Part of a small language model's weights.
Size: 4 heads of 64, MLP 1024 tanh GELU, 11.2M parameters.
Architecture: LayerNorm before each block, tied embeddings.
MLP neurons of a small language model. Each row is named by its layer, matrix (up: input weights) and neuron, and shows model dimensions 128-255. Each number is 128 + 24 x the weight over its row's rms, rounded and kept within 0 to 255. Numbers have three digits each.
A block is one neuron, or neurons of one layer that tend to fire together. After each block is what it responds to, as a language model described it from the Wikipedia text at the highest values.

L6.up95:147146069120120092170099116167092126140108116134168156113147155132128096084101086107133100145153115163102194128110140133098137150127123152144147121176159137155127123173146134112108117141159110141094182108154124061066132126137130084098135147113100123106132137104140073107145078128131168124146116145122159116139141121139126141130144158146150115123156146184115113104125107153130120158124
Description: Inside multiword proper names

L9.up89:098146090147129105110159136150126107188064092168142107133123141159094113136097164138129091158132114136090125142111159158165159122132083114171092156118112172101200133087090111125147126141108107175166102119098092094109141106152119137077087116156121157118135097121122111130124152111113097123134118142117121157116092143158146089088145123119115131109145126133147096139077122148157112145140
L9.up141:129109167145133127103142100129133112172123131169103113125121142117121107124131132087126093160134162140108150153133126148121109174127136126083138117118143098112113125135163116118164126121112128148136103121142103172115136153139126120151107146104132099124145142103171094143125127116146129113111133110097172108168106141136133146105142184127131145110086131073134138127081117114152172103066
L9.up166:137171108094117126181138146106124111142162117150118108123137146169148100179126127130135152112100118123113081123118111133127110187187091178143135127128122136134134150146144125150109120108143138157145158160127178132117117082167104108096118129092138135110108109123109166111113102102136130151111160116130121149080158152142114160121146115142123125073129116125175121126131098146128173141115
L9.up251:151106079114193131125113169116108136126102140133140138132144144092116120176117112126143141093102090108128129123127118151138097127143207118114136111112129113083125146155156127148122136119127084145146124147129108102133127153141116090118170101145138114104141169112154095128098126100119102120151142149066092135118151103146147086129136137160102167163121137074125102145113126142104099130091
L9.up395:121091113144104171084120125152134157124141138110136074119169153111116115126121137122110129160109171125114148099128128148118099127147135128150129158196145131135079146159159128110173117121154100118092123119156140104123132083146143088141129150133125122156141168138076124125141105100094177129117147176127110072123091146131127138110139146156126117147154098095110144105128102118094158131055
L9.up401:174148107113077147134153137112138099147117098103140110156141153063133117156094153169113128161091111134100162131133144143124154148090164141161141141147174134120139139117103116126172110122138139118126142122101142109145101142186137123146136107136115161135142126169132143113085139089136101064090144130169154089096164160169107135114141116089134172106146126107111117138119142147138140124152
L9.up416:127154159151114093136112083085129121143189128130154157124117121140148094142124110166117134147125137123153171136157164130109163148128141089171129115112119104100144112139139141151119114081141147119113151097136146115133121114126163090124134074101131110119086137144087105145157099111089164151099144086141125121127147145150139148140096118151107103137103117105118123151114121162122155140111
L9.up428:113126135146105133164099133141116148157127146119113142124145172091129152142126125128110091153162148131111097152117120131112123134107091102126099102079149096156125092131099144105125146158174153134113133098149127125077132089164145120124158173136120139117111160101152125124114125121100108134130147177088142113182125184147111164113111170133125172125132102150107134113087105142105140142128
L9.up527:139165117089146108096112134121111134191140132132177133143124195125106101103091091138121118127136114135144118089160108089067129133101104145177159122124140121139153155151137146147098119115168128105097152116137127142076138124149120086092093126097130150101102129111154093117138088156117099119130139126161107134140157118144100105137123121098147135121164138146109114109089117163128147152168
L9.up576:141153077144123133120152122152079161149107125166147127104124160117099112098101095183125163173136086136138101139079147109122159149115104152136134133157161065133144143202125124141134144137154149121162121092123139097113164111115157128127138163138146118080153103155149119119121131112137140111131109179084115126152107115171105116154162167153180106148120132128124108118125111116105144148121
L9.up604:135132100124104142142137145099063149123130159134151113124097145128126119149097110153135172119141121140117128103121166146096139099131156156153150113143136153092136141164169124092158104076160101171179140130139091105109130115134120112135159179106121099154149113154139159095120121135133145120115151108094160094141104140139128103144125108093136103107142131150114107125098074113156102120185
L9.up635:129080125116178139109123162119151093110092137111149136133143140150161093115129135150084124138123141129143131116123125155166158115120153162131117138148128114159135129101148090135157109151102143180116104157091129127094111105115102103119125159121107121091158114142104116088129135129130154117186136126118122152121161129126102112164139096141132062132154100142170119092170110128114118099124
L9.up766:102162137109114105133104108161139101189091130135185132110140126172140091160126137132122129156098110149109138131120120132104118139128124121141120098147124118110142108122104156120163145105166122129156153138093163075103119133129115126149122182133082100118079130084110123111177119130142161165098123083096145114124124135184105127134163126112118104136148076111151095128138116160112143131106
L9.up781:102111153097108068128087137111133123114136141111134150094133120184140130118145120180070139116138100111158142108098137141105136090123160118129167128103125126151106118120140157137109157126116127146098130124098129126109101121140076112148113158135114130113101139137135095146148164144119133116135086082153094129160094107131082098126117126133127180095166096165148098117131111150151089114168
L9.up877:048108090131122117101127106114144113080113118108164145177096125099112128141116132129139141151126139145130120142133136129102141075165167142113112121171162146115128097108108097122153067103148112119118192139093145118113136123119137146146140115115158116106123120140128124146118109173135140086164149110136149132143128142142117089146161140122122134156114115114140164127090091117134142120132
L9.up934:112176134137148138141102125162102117157087121132149146137140139167159099144120142086145157134143111125133124150122112122130100182125113121122148118136154154137137106174179120144132109133120109121082153139127114073082121135105093128154125118121124103161103106140102096132179145124146119127100166099124141100098085133154140116149132111154130118142112093130094149108126085123106137104158
Description: Inside institutional name phrases

L4.up271:128115113126121134159132145143148183121117089126160123136140150122181101136129142163099133111173133142128125129165116147110157129122124113106142101105146153121134129062135134097131158154110138131131105150146149147125154122118135125115188103067143139113130130123137138136117142137162080086139106136132121143106169124105153149110162160096105118110145178156140112114149113154129143151120
L4.up499:143126092126113133147144120101166124112167195074115115145131154127183147124107176117103139089126097097142089087159142106158148154178144134093117116139127097125135115140130100100175118123081128143128148116095159139158139131119094133141165153110139133134133129130101161103146129114144107166141116100152117124143133143100123148122125154153108121120105140196147112130143161168111120092122
L4.up796:136094111142157185145141147133108120075173157132142106130140136141154137139096184127151145110131139111163125132155119139115132144136127184125118115115127150139123116093130093151151139178120100117148112155153111128186111116096097087107180119101138126127164049158083108083122119110106116130127140164146098151151140091106124144144148085166157150101111142123117075121105101098087141125104
L4.up812:160110127173104131138094113128146148143154132140147091160072122122156087108135125133153112104135142101099088104131116137108155157121123132121132188110092128130157107115147123123163159142087125111109111160141149136148124138143114106134124115076165122188078120104089161089114117112112093178140174100112115122142153116161126114169127133138187118127128128132129139139097144133079134111148
Description: Compass direction words

L9.up167:126144118117144119109165134133141124078105172145140129179150125126165119121121153131145129145114093102093103138141126105139175152098118124130145108095156114143139167139134134145119094153157146149095124113091118112113126129154119153111145154133107160148133073186087132125164107123157157108118167134136112122117125143156134207128130140117182129144107145150158132120108104111081165107115
L9.up170:133102130158080121096124133104104130153103131144075152108121131056126160130131132139109134131117110148077120068175161092139148181141133143144155163146160134155182182149113111125108120112128157102136138136088096091129109166104127113140161081104132118173133153168165134077109192142137093149101138127144132105153113119136150105103155101136158158143133116154111098110106140142109139145124
L9.up220:097124132120106127120111087130134100115127143182121146152074136111104136178137087128085122171122152115094103150108107168147129119132142106177121123134174171153138143117143074140146125146141126119107116128089140194149159122116158113130118129137146144128112150162104160127113087117151121135121113131143121148091091123126137096133197149105137110116155170103167130115102100137110105178135
L9.up243:114161104135099165099171102136086107164164139111153117107128139168144153154132113136076091103164158123097153143120177107122147125138146123153106136110142111092113133123141142090109143164092167120115094125149131126136152130124095071183099132138124142151112170181138124144108094128119123097131137134107113091152143157123125105179167160162172151095139077086102134076119096111110129137116
L9.up426:120156102163159143109119105132113121123110121090112106135111135135092129133165104107125101125140173128107099132127133128146129126176150098114155141135092138115131120146139123119137099156145123129104124130139092168162169110135181097122112125124105125150120101140145167151113123157143170142143145106132136093122138158080161092142159145124138152089090121119140156124157090149130130090145
L9.up501:099132080120157077091151112156095137114126101189124150176116114135112135146127131102134110135183118139124085140143095107098122061120124103144157163135133142144130159169160126126111114170117089136162107144124108098127175186125148116130177172125081104152119138157088122108123110117158144114125133127131166126138108146142134114142156171113077099155137118164104108102109128152111171129105
L9.up586:141166079124127127116137166134092092149143125132138158146124148080099172106165146100144125157109119106126125136060125156126150134131087118104114113123110182112165166159117151127152105089128100127149149127104141151112136174115128123136133094135126148141104182112109160130129132163129150131158074080112127115134114089151089078106133146116152126176146129144123113090111138144100113136110
L9.up594:114182138121136146108184171133087144094142149121101161136145147140124118150086112117113117131158076104149125121126104097156166105105129153157219125114144112132141170144128118124118135131124158122125161111095110109189129139151116130099139111129081121149160092100124117077149155139136127118153173109167121140170134152138140111124153079151125109170114120118093138065101092076124152082151
L9.up605:095148110114125144114129128131112130100147170113125115122112141132148145094129170151127127106158179125076159120100138113130160120078121144115105140059136124140100151168148114110081143118119135127125107134098140175186130123110138139109094161184078150124117137167145143107143107131151125105134132110145154136074108106152169099121168097157138158142151117094129103143142124132116118139117
L9.up674:123130160095104148126159118109130148169141136135125103122090143104119138134146119108102179121115163107150150122111189146132158139145124112145149109102135125164120160106131141133123108127152119118152111152148157117109153133157173113147145127107071125155149144132141151127130073129168137114136162130144104123121132102148140160123185075123160157121073109096171127117155130100146093114120
L9.up704:137171152118150106123142132113127139147114140102128131124100135124127151103144129133095145123156133096163104118113162126115149109107142099099165131131174127134140110069139127135116103126173107105091198156106095129146123159160149166150150105174109174164170136150127104132150126093110127093121104075130105117126153153121164121127163124087154144157158121094124080117126064134132098119116
L9.up745:105087108119155128099108112167155164117081123138117154149121118115099150153138156142101148128143141130168188073109106111135136106095148174076098125155110148105132081144120092094102134124139162110101129134140126159126129116166079135151124071122124149155096137165126123131113131133144156071158108164114139112141125132147108098138108147147143133147130157127115114118158121124123176078115
L9.up747:143143146130141124118144190132149136127124124122147134116146091099187163175107178113138124088126096127147157089163142097135119102144099124096091094093128135090137137125147121096135138094117162144126123101106133117135119106099151110146146131115169113173160152103118118117088121142083122150143160117165080165152155181105112183137092147139105110092125149155125160114097092108176131141115
L9.up839:133139162114060143170131112120107092130143105168105115169136113087099138132137113114090153137140130133118109077143141090174161132155145135120133125139167172108120138127103128154146114082143133108148077134149065138148120132129156147137126103102119139102114101141125117106134148121149133160135135143138127127128095047158155107173138150108103145119149146120161094098130108147089095120167
L9.up864:110130106117121129135140122111136135129129131123103144098126127103121165137137110120129084153133127134129127117130167132143156080134107182136122105111122174107122145127147089075142077138119132178135117144084143149161156153108176181075163122114076127148143158102118124144162182117097131168121167124154125174168118124145108136118171102152142128136129135139135113069137096119138083124135
L9.up947:134109139105107142135123148124131095102115181170101153159119146128106122130131170127121109115134108124117113092137096148138134137122128089103156126105158143160112162084188149116085094085105100148102125122103149109130141118112067146138143132111153136130168104127131136146162144106140135115145120138099098137166099109121132056156157144119148140186130168137166128116124116159117107116131
Description: Location and direction words

L4.up23:155137106058121104122142151140114138147060121114147098128157160122107081089082112168115120110117113145134148116119118151120146148133122119158160122151126128098104134157129102126118140094167120123133138153121203127076134115146115108159136120065121111127162134103128102118151146143123117122147102111136140098171138142155134146102186149188176092111156113154116099107104101142116110169086
L4.up288:178084132080111099128122107147102113135108134125160101113144171176115082073084125123087114143123108152116167149105154111148130182109111145145176137152142140169150139153151103136115134146151126107149150140114148089088141124138100111126135148099127106121142109120118118084155095170175131080153115128157149121141103114143127124106133158141167100141140118131121127173133095155113119154139
L4.up554:155130126133109090123147144160125108124130059148166150126130119077159151115119119135137107133141115151094102094139118146159111143143137136111147141133136066160116157110129101143111171128172110171094126130143136105117098114159150110149172117129123128137121092138092131094107140115123075141127084133110162131148113119121121155157150123157088132117154128178131137077135136138120115106127
L4.up941:147074158106123106146127136164156139156153094134121141090133171121121114117148138108096133119130099135112168092120122130156138158154137093105137085126118145158114146095139121139148123146192097134117146121128173142118150090138126091139197150112091115121142127140112151095138126085156126125095079130105125081145165147150095154147124149146127134115139100132108125174148113156172072125105
Description: Inside multiword proper names